Weights of a small GPT-style language model, trained from scratch on English Wikipedia: vocabulary 19692.
MLP neurons of a small language model. Each row is named by its layer, matrix (up: input weights; down: output weights) and neuron, and shows model dimensions 16-271. Each number is 128 + 24 x the weight over its row's rms, rounded and kept within 0 to 255. Numbers have three digits each.
After each neuron's rows, "fires before" lists the tokens most often just after its 100 highest values on Wikipedia text that the model never trained on.

L19.up639:117119114144134142152116135140085111129132128098106147140095149163150112134143157130153114168171154133119135108135093113117135127204129130112166188121120121072128097119157091128144080183145164133130145159102140146170127167097089153158127097100089160112121077158119121126083155148135116114095124123104169142123129157108139140156106141113108121165180163107130124121111126142127102185138115119108099144177177126120117075098182130133124133163128141125116108115138138114091135144119075104153135138122159134119089097113164127101142129111143133114125151108130091166103123111137108136124130119149138164079126151160138129129109143139134155100141131149138110132139098111113090127078125146113112124109115145158123099128118154185126088142155154111138124147103162111135134138142074
L19.down639:123130124128122142147124142139129109139127138109132130128106139134130127135141129135134117144141135136119122118125130115123124113141147138131136145129127126118127120114130121139129113138126134135125131139136130127137131144129103134131120122124121141121129089132118128126084124134127111129122128112111138129130116124119144131124113123128128123126138140132136136124143121126132129145137116120120121138137146129139128115126167125132121140136121125128129126106148141122106126128128122120123128136118141128122122136140134124102255119130140128123134135126126100131123108090127134123126131126134115138122127127136123135137130140130132141121137130131138125143148112134122114128104124136137118129124128120130114123117121124158114105132135129112128126135132142129137125132121073
fires before: "\n", "\n\n"

L19.up836:110116117161152119145112092104122110109121108089080150105138146160150152157157153153132110133168107136124140127091102136142111142152131111098120138105127142118106069136151085122130094151112140176141113144114152110177139183088097163129127121117105165112114072154118150136102143150102128140088108097109148167126169146094127124138121126125099096148149158146091113103183115091137126167162116102121113132179158133150092089141178136136079109140112107128133138124119114153085099136152112105148153134121148125117107138131165123133136120105147124125139114122115113149083089121111165122137119096152091179082159167157162115165138120149135143132143152131150109156181124101116122101070136144160133162133136115104126148108099133158145105147126134121142116108113146093141134135161107
L19.down836:131126121131128118144117123118129123102138137134124125134122127126132118130134128101131128143127142129126127137121141131139141138136134112127136132118130129133134115126125140137137142131118134127125128127138129128138133140135110133128127150134125139119115104127132126126113123123127127129130112144120126143144116126119137112123113116122132123121130130129114119137113117142129127136129114131137131127138141129109109135111147128115129133134124121126125133107138147138105123137120128130131140123117127110124118157135122116121255117139113119111123128129115138155138119065128130119125123131124126144127125130131128138145119130131125131127135138115139116139161126131093127122126145132128141120117129141133120118128115125135128131133139130122132128128137123119121129147161104
fires before: "\n", "\n\n"

L19.up1653:116135112138097103139098149105124134133110116112109132075120164132148162142164116182159140151150119148133139127121086147094127143161076103110115163155110112097099134125119142171122102135152163173152135166106162122149143187062075126145131124136082138109131060087128158169090122144103087115114123125122145153124127076136149096117108058113088125152148140114126126126115099130114124155166106091119119100143134119101144114101172111133111167144139120127122143121130131152100095164122094124139133173152145139093093138154161141153137154130133137165117158099114120170128087127069152089110143094145160112052126134115129079125115130141148112138130140113160134140131102071146141079079139119123154114122117123129136129133151134126153111161158153114116130149132164129151132107146089
L19.down1653:105128138125112133148129127142120128119127137134131143134138154132137116124121144117133113120132091123121118124114135102143147120110133105118128155122151132135121143121134136113114137158131130118128123107120118126132130132120134129142121146135143119134138149128129119105119129127125135132120124134119126116135134137133134133111120114114106123121123115130132124125128133131125141111151131110135141131120123150134119130121156124129114128134128125126127113121128138129132126124129164122125120104114123126117134140126122136119255137137117127127088121128131125118131129109131138144121122122139135148101135131138100138152145106137129121137125142128135138126118120127117138134128132132096133120125131143116128133153139108163135146135128124127131139136114115138153132133134098
fires before: "\n", "\n\n"

L19.up10:130111115102097134154156155123099117115116166075103105096091156155119109122151125140120089134146128098109152148150117101105136097140134140125160138124158141127120127123102102127113114112112116129187123111129104114111136153149101169147113133086174138147135115141105098151107157120104082129125179138146114087129134109111101126134136113129128132119183155115180079113110119127118168196122129068132108143167158134135129087093128126097124183149143159130160108129140074158119141133129081139092141097137140109120117184143139164100116089140167146140118140150159127144126059129063160137156141146148145138057121136142138093114130081148176123133147141123114118143160095106136095137124107163129130135114093117117140117106137161144143129132118159120088145164134144157173099119091078
L19.down10:156129153166122089145122131129113130121133092142120088153127123125087082133140126143140176115137111094129153127115112137109133148121114113069098147117138145130131089129133149117130129132154133183144126114120168177165117157101128107114131123094122107174125123144111132165133137140137159107114110116131148104159125109117130130179120102130139111118170136179149094129130127174135122110104110158159127121126108152120167111120125122094138081185099134096124125062111102121131109115126100135073121086092125098110156170098099140126102100146153119103086144127157087095112132180131108130162132110134146115125158149136152121119126171107107090179128161115116147124111179107068099133086154147105151115099099138092132175125125178141128133122161110134141180140116142149118128136065187
fires before: "2", "1", "4", "3"

L19.up2518:092094104138134146148105135144082120129117149096102128132119154144134108179135152117146123160170129128135128121145118111129136105167122130124175165074126131112154083134120135148146087181149153139156154158104140162188129170105089143166129120100103140117144072171110134102096156165142113107096115126127162126140124120093162116139117159118116122162173158104110136123128116134143128182138116131106124170166176126120100083094175145115121148154113141138125145112126140102091123140125102090151146150122169130144076146112150121081139146133147105146113129133131085151109117117112114136133162122175128166076118137162124134130121143131152138075137138146135091134153108126126098128077145127121097139082108134145146088114130152166104082129166118112136120124118150131148085150139072
L19.down2518:120131133130127135140132127132128115127128133112121121130123131135128127138134125127129120141133118135128115122125129115122128123130142133132131140126130127125120131120139128133122124136138130133125120137137130125141131153126126128122125124131119133129128107123132128127101127132126114115123121115124131122124124120117140124123118120130126127118128130133127133123135122131126124138144110123137128130131134117143119123121145142128128132135121125130129124099135138126121118128135126119120126125116131129123130133136128130116255114135132123130121126126113114128124111119126127131131126128134128138119129125133132117134127129136134130127135127130143124145143117132126115130114134130132120129123130122128132131122132129160120123130133128133126135136137138130139125131127093
fires before: "\n", "\n\n"

L19.up1636:139150116083141115102131156129144132127119106099094121105094144089114122138143121132150116118156120138127142091111162103084076122128150146143115130122125110101148113104146131156120145097142142154138155119153105098122139138117139094150081117116137144117152110149175134131129131136131116126165181132063129120110106132132136130107090140136144099106164139140129135134118127154118169166138083106109135135122085143141110113138213103108138147166125156151168126102145093134104115096169120094094131134125142108109124107139121108136127092094153123127168174125151144149134119127082145106075114130116164124103162138108150141106095123083090119126160110120054105143116134112137104149141149173141091186143146113123127172121135114148104152162134137105124186163093171116205100119082113
L19.down1636:132137135162086120145082082123133128073162119126104132131175128179089149126158120114100112133136139136101143112117122157148178108119141149137179130128166076162113132149117086106175127107128162143108117108129109135102112070142113177104127145163093082138126145155090111119139145141135099140130093116114116134140155111109171148159143150133137127080106138118140092103092133115112127140105083131119131137141126129138150116098131137159135170145134140140147176096087123127148114137110150115134126104116138097120126115148116135127206129130181154123143127139130094104149140132176088136110142141109138120139106100165129114140087175124141104162107111125177126154109145168127142117108091141141115174132124108085155106096153112113115113113114116091135131100183151107126125143147133
fires before: "1", "2"

L19.up1198:117124115144135141147109143133093116131138137102106150137097153173148112133141153126155114169170157132114141111133090113117137127206134133108181189127118120073127095122147097127149077185142164134129149161104139141172130160100084156155119095111091157115116079155119122123085155142129103115096120118105170142130131156104146134149104144113116117163180169100124125120119124140123104182142115121108095137183177129120115077096182134133124139163126145115120112113135140123088137144118071107153135139124161134123096097111161127100141126108141126118126156114125089161100121115135114136123134114155131170083125149163139131129112141138133149102145135149138116132138102113104090134080125141112113125105112141159128101123115151180121085142156152105139121153100163111145131141140071
L19.down1198:125130119130121136146128132136123111135127138113127130128109135132129129135142128136134119150139132134123125120127128113123123114140144134129136145129131132124129125115132122137129119144124129132129131130137131123133131142119104130132123120123128132121126096127121128124082125136124110126125129116110137128125118130124145130128113122128128127124136137129137133130140126127136129145134114119123122138137145128139131117126163128132115134135125132131128125103141139119111129127126127121131122138119135124117121136135133126103255124127136130128135131127129106135127104097131139123128123130132123131122128130131126132134135138130131139119140129133138125140146113130125114131110124133135124126128127124131119122119124130160119109134136126120124127134130141129131122133122076
fires before: "\n", "\n\n"

L19.up1159:125098131105083173161161172089141124127115137069097144108105150097136099111129123170122113153173118163111116133163129133118097110145117138170178173130135156113128144063110122109127153100153157145108132107161125138104104123139115129139097156129182147147136091144127178129114123153128102169105168135112175120127157146123129130096165096115140118132133103121168091109096134172143124127114119140111160138114136125113134122133134189107097102132087091085102091119179085147107120148170106140129118099138120127098119150175112168075113119113136107141128144085128133159107105166124151126129124155168137099166135133130155131135156140121119121101118131101156134155154131103118146123120148130139128155111103128107151109123139149169127136120130127131095125092043116127105105184098069
L19.down1159:120079160106128147108083114133131107127115106138102121143099110128099111135122113129129130129113103115130121152067135118070148125137135131134092143160100102174117161107123185139147091142098139102117148139086147154157124104171103116102124172123107094122142129113135127140158146104129153107117115123136110140147146138115129062121146154104129140160160116093089117122130130102107129106139121108109128130121044104143126120100119118144113129128141157137111132100156108127138119158116115176118151177114078111161147092096082118123141128131109103129143133161130160123094181155078161116154152100143128160132104100098106090166130107144170111124152127163183142140139135139117142093123084198148123143086126115103160166148117104090132118144148118140134123113167151161144088131135109
fires before: "1", "2"

L19.up1444:111124122139132128146120150137101110121129136082112133128083163167152115158140150127152102159163171118123153100130085117102136116199139127108171178120131107064129094109142104134131081185148163132139147163107131139166132154099082155161116088124084159114125081164115116143091146145131110103101126151099181133127131151103141115151106145110119118170168162120127128120124124144138112180133131130100107135162177143114125086092181128135114123171118153114124114116134145120092136159121079098154133138124168128122090102122162122106140133099159141114131151109137089166097128110160118139135138110145132157089132160160140132110117141130142149108161134138128112136145105115096095147080129147110117135114112133159133096127108145179117093146152147108134119151100162109135122116131070
L19.down1444:128128127133123134145130138130118108138129142108131126123109134137133131134140128131126114148132134136123122110126124113125124110148148135127133149127128124117128122117134120135121116144132133133131135127136130124134135143116097133132123119124130132123124083135119127128081130135126109124125123123106139126127122127121139131131115123128126131127141141121135137121142124133134130137138129116121124136141147133136130118133172123132119134139124136134129129105146137116107125123126127129124131131121137123129119129130134126101255125129131128130138128120127101136122112097133138121123128134137114136125129129136123129134134136130131143118138134128137128142147110133114116135112124139143126126125129119132121123115129128169121115132132126112127129136130143124134123136120066
fires before: "\n", "\n\n", "The", "=="

L19.up694:140101109166097142149094113075054116128151126086106127152118124119146101129165115153118135158190071141120151111118089118113118129157131128136119165058151136145144095170144120111112154165167102119121104137130133130157139141133115117141130131141112149150135090125119155108128155131156131114099134139134169167125133142107140121161129160152100139141135127123139122100133117128126152148118093135117141177097145100132112113108160151098139117161105138113114143123104141097090106133127126138113101160137121145128092135148125077070134140085168142163120128119152120163115116133101138133125134145163147132075138182159116149117111145164172093060134125132145122131132101160156122171086142130099121123093148130137142101107132121176099110147116166128075114094165143114140110141138106
L19.down694:115123109128116136142124149120107133124138130138111128133113137137119114127156128115152133128134082159125130143146127115125135122126149145132133123138142110127134097122132117136118122137105122138116128142144140150104142150139115131127137132128131128143113120117116135107112132125151127126120134107121144127094113102141134136138102144143146117100128114124124126119131135136143129132117086129133126113125150135155108116124119084121121131129104129154113123103144119114117127111127122141122131138116145150100133124146137113125255099121137124156116130118135111118136107118125129129122145127166124156133128127133120128138108148099133105114122122134154136134140134128135111137111137140105112120110122106133115133089118118172139121114127120115151116129167134121190115157174106
fires before: "\n\n", "=="

L19.up516:112117124138127129150111149138099109121127137086102142129092159174145120150139158126150106169174172122121148106128094115107133120201138133108180180118128111072130093110139099136139077182143164137139152164105134144171135163096084154160124096115089155116122080162120120135090140143122110109100127143108177139126130157107143117147099141112126112169171164116130123119117123143125106182139124129105102137167180134111123083100187124135114131164119157115124118117139147123089132153123071092153138134118160129134096096119161119100141130107155142111130148100128094164100124109151110135132131106150129162084129149155138136119116142129135151106157136140134117138139103113105094145078126145118113140113110136155132101125113148183118087143155154103132122152098161111140134123136069
L19.down516:127129124135121132139126136131122116139126137113127128126113136135132128131138127134130120146132134132121120117125126117126127115145141131129134146127130125120125124118129124134124122142128131131129131130137130126128130142120107133130123120126131133121128088129124122124089131136124110124123129120111135126123121126124145130129118123124128131127135134124132133125140129128129126139136126119118125134135145131133128118127167122131121133140126131132129126102144141121111128124128127126126125132117134127124121133127135129107255121127135129129137129125124105135121111095131134126125131131133121134126129130137124129135132136132131140120135132128137127138143113136121114133113127136137121123127129120128120125117130127161118115135132127117129129133127142127136121132125071
fires before: "\n", "\n\n"

L19.up1702:111113111145129140157105135145082114126126129092103147133099145172145120134145160129143122175172152130111145111130098107116138126207131135111171190119114133082133099117154093126149080185132159129124145164106133157177127161101090163146126102103100159111120082154122130125088162148131112115096128123103164142127127152113142136140106141112118111164182173102126130118116127129126099180149111115118096138189178128123111079102184136134126142163128153114117109116135138120095139137120075101152144135112153133130100100112167118103143122113133125116127158093125103167100118113126100133121134112152125178093124143156137124131106140138135154106141129149143114135140098118115089122086125153128108125106108144152119104116119151182116082139157169110130123143097155110147135146144078
L19.down1702:119133120131118140141129131136125114133126139114128128124115137132127124134135129137144123148132132138122125121126127107127124116144140136124132142126132131124128124119127120138134122137127130130130129133133135130132137142124110132133121117125127135120131098130121123122090121133125110129120128111114134133124120127126149128124111123130126124128129136134133131132133125125125129147132117125120124140139144125136127112126157125134126137133126129130130121097140134124110125125127124120129122136118138135118122137132128124108255124132134135118132134133130100133127108090127132129128133127127120137125128133137130126131130141125134134126132128128140126137137117129131116135108122133134117133127126124130119123113123129154118107126136127118132127140127141129138124129134075
fires before: "\n", "\n\n"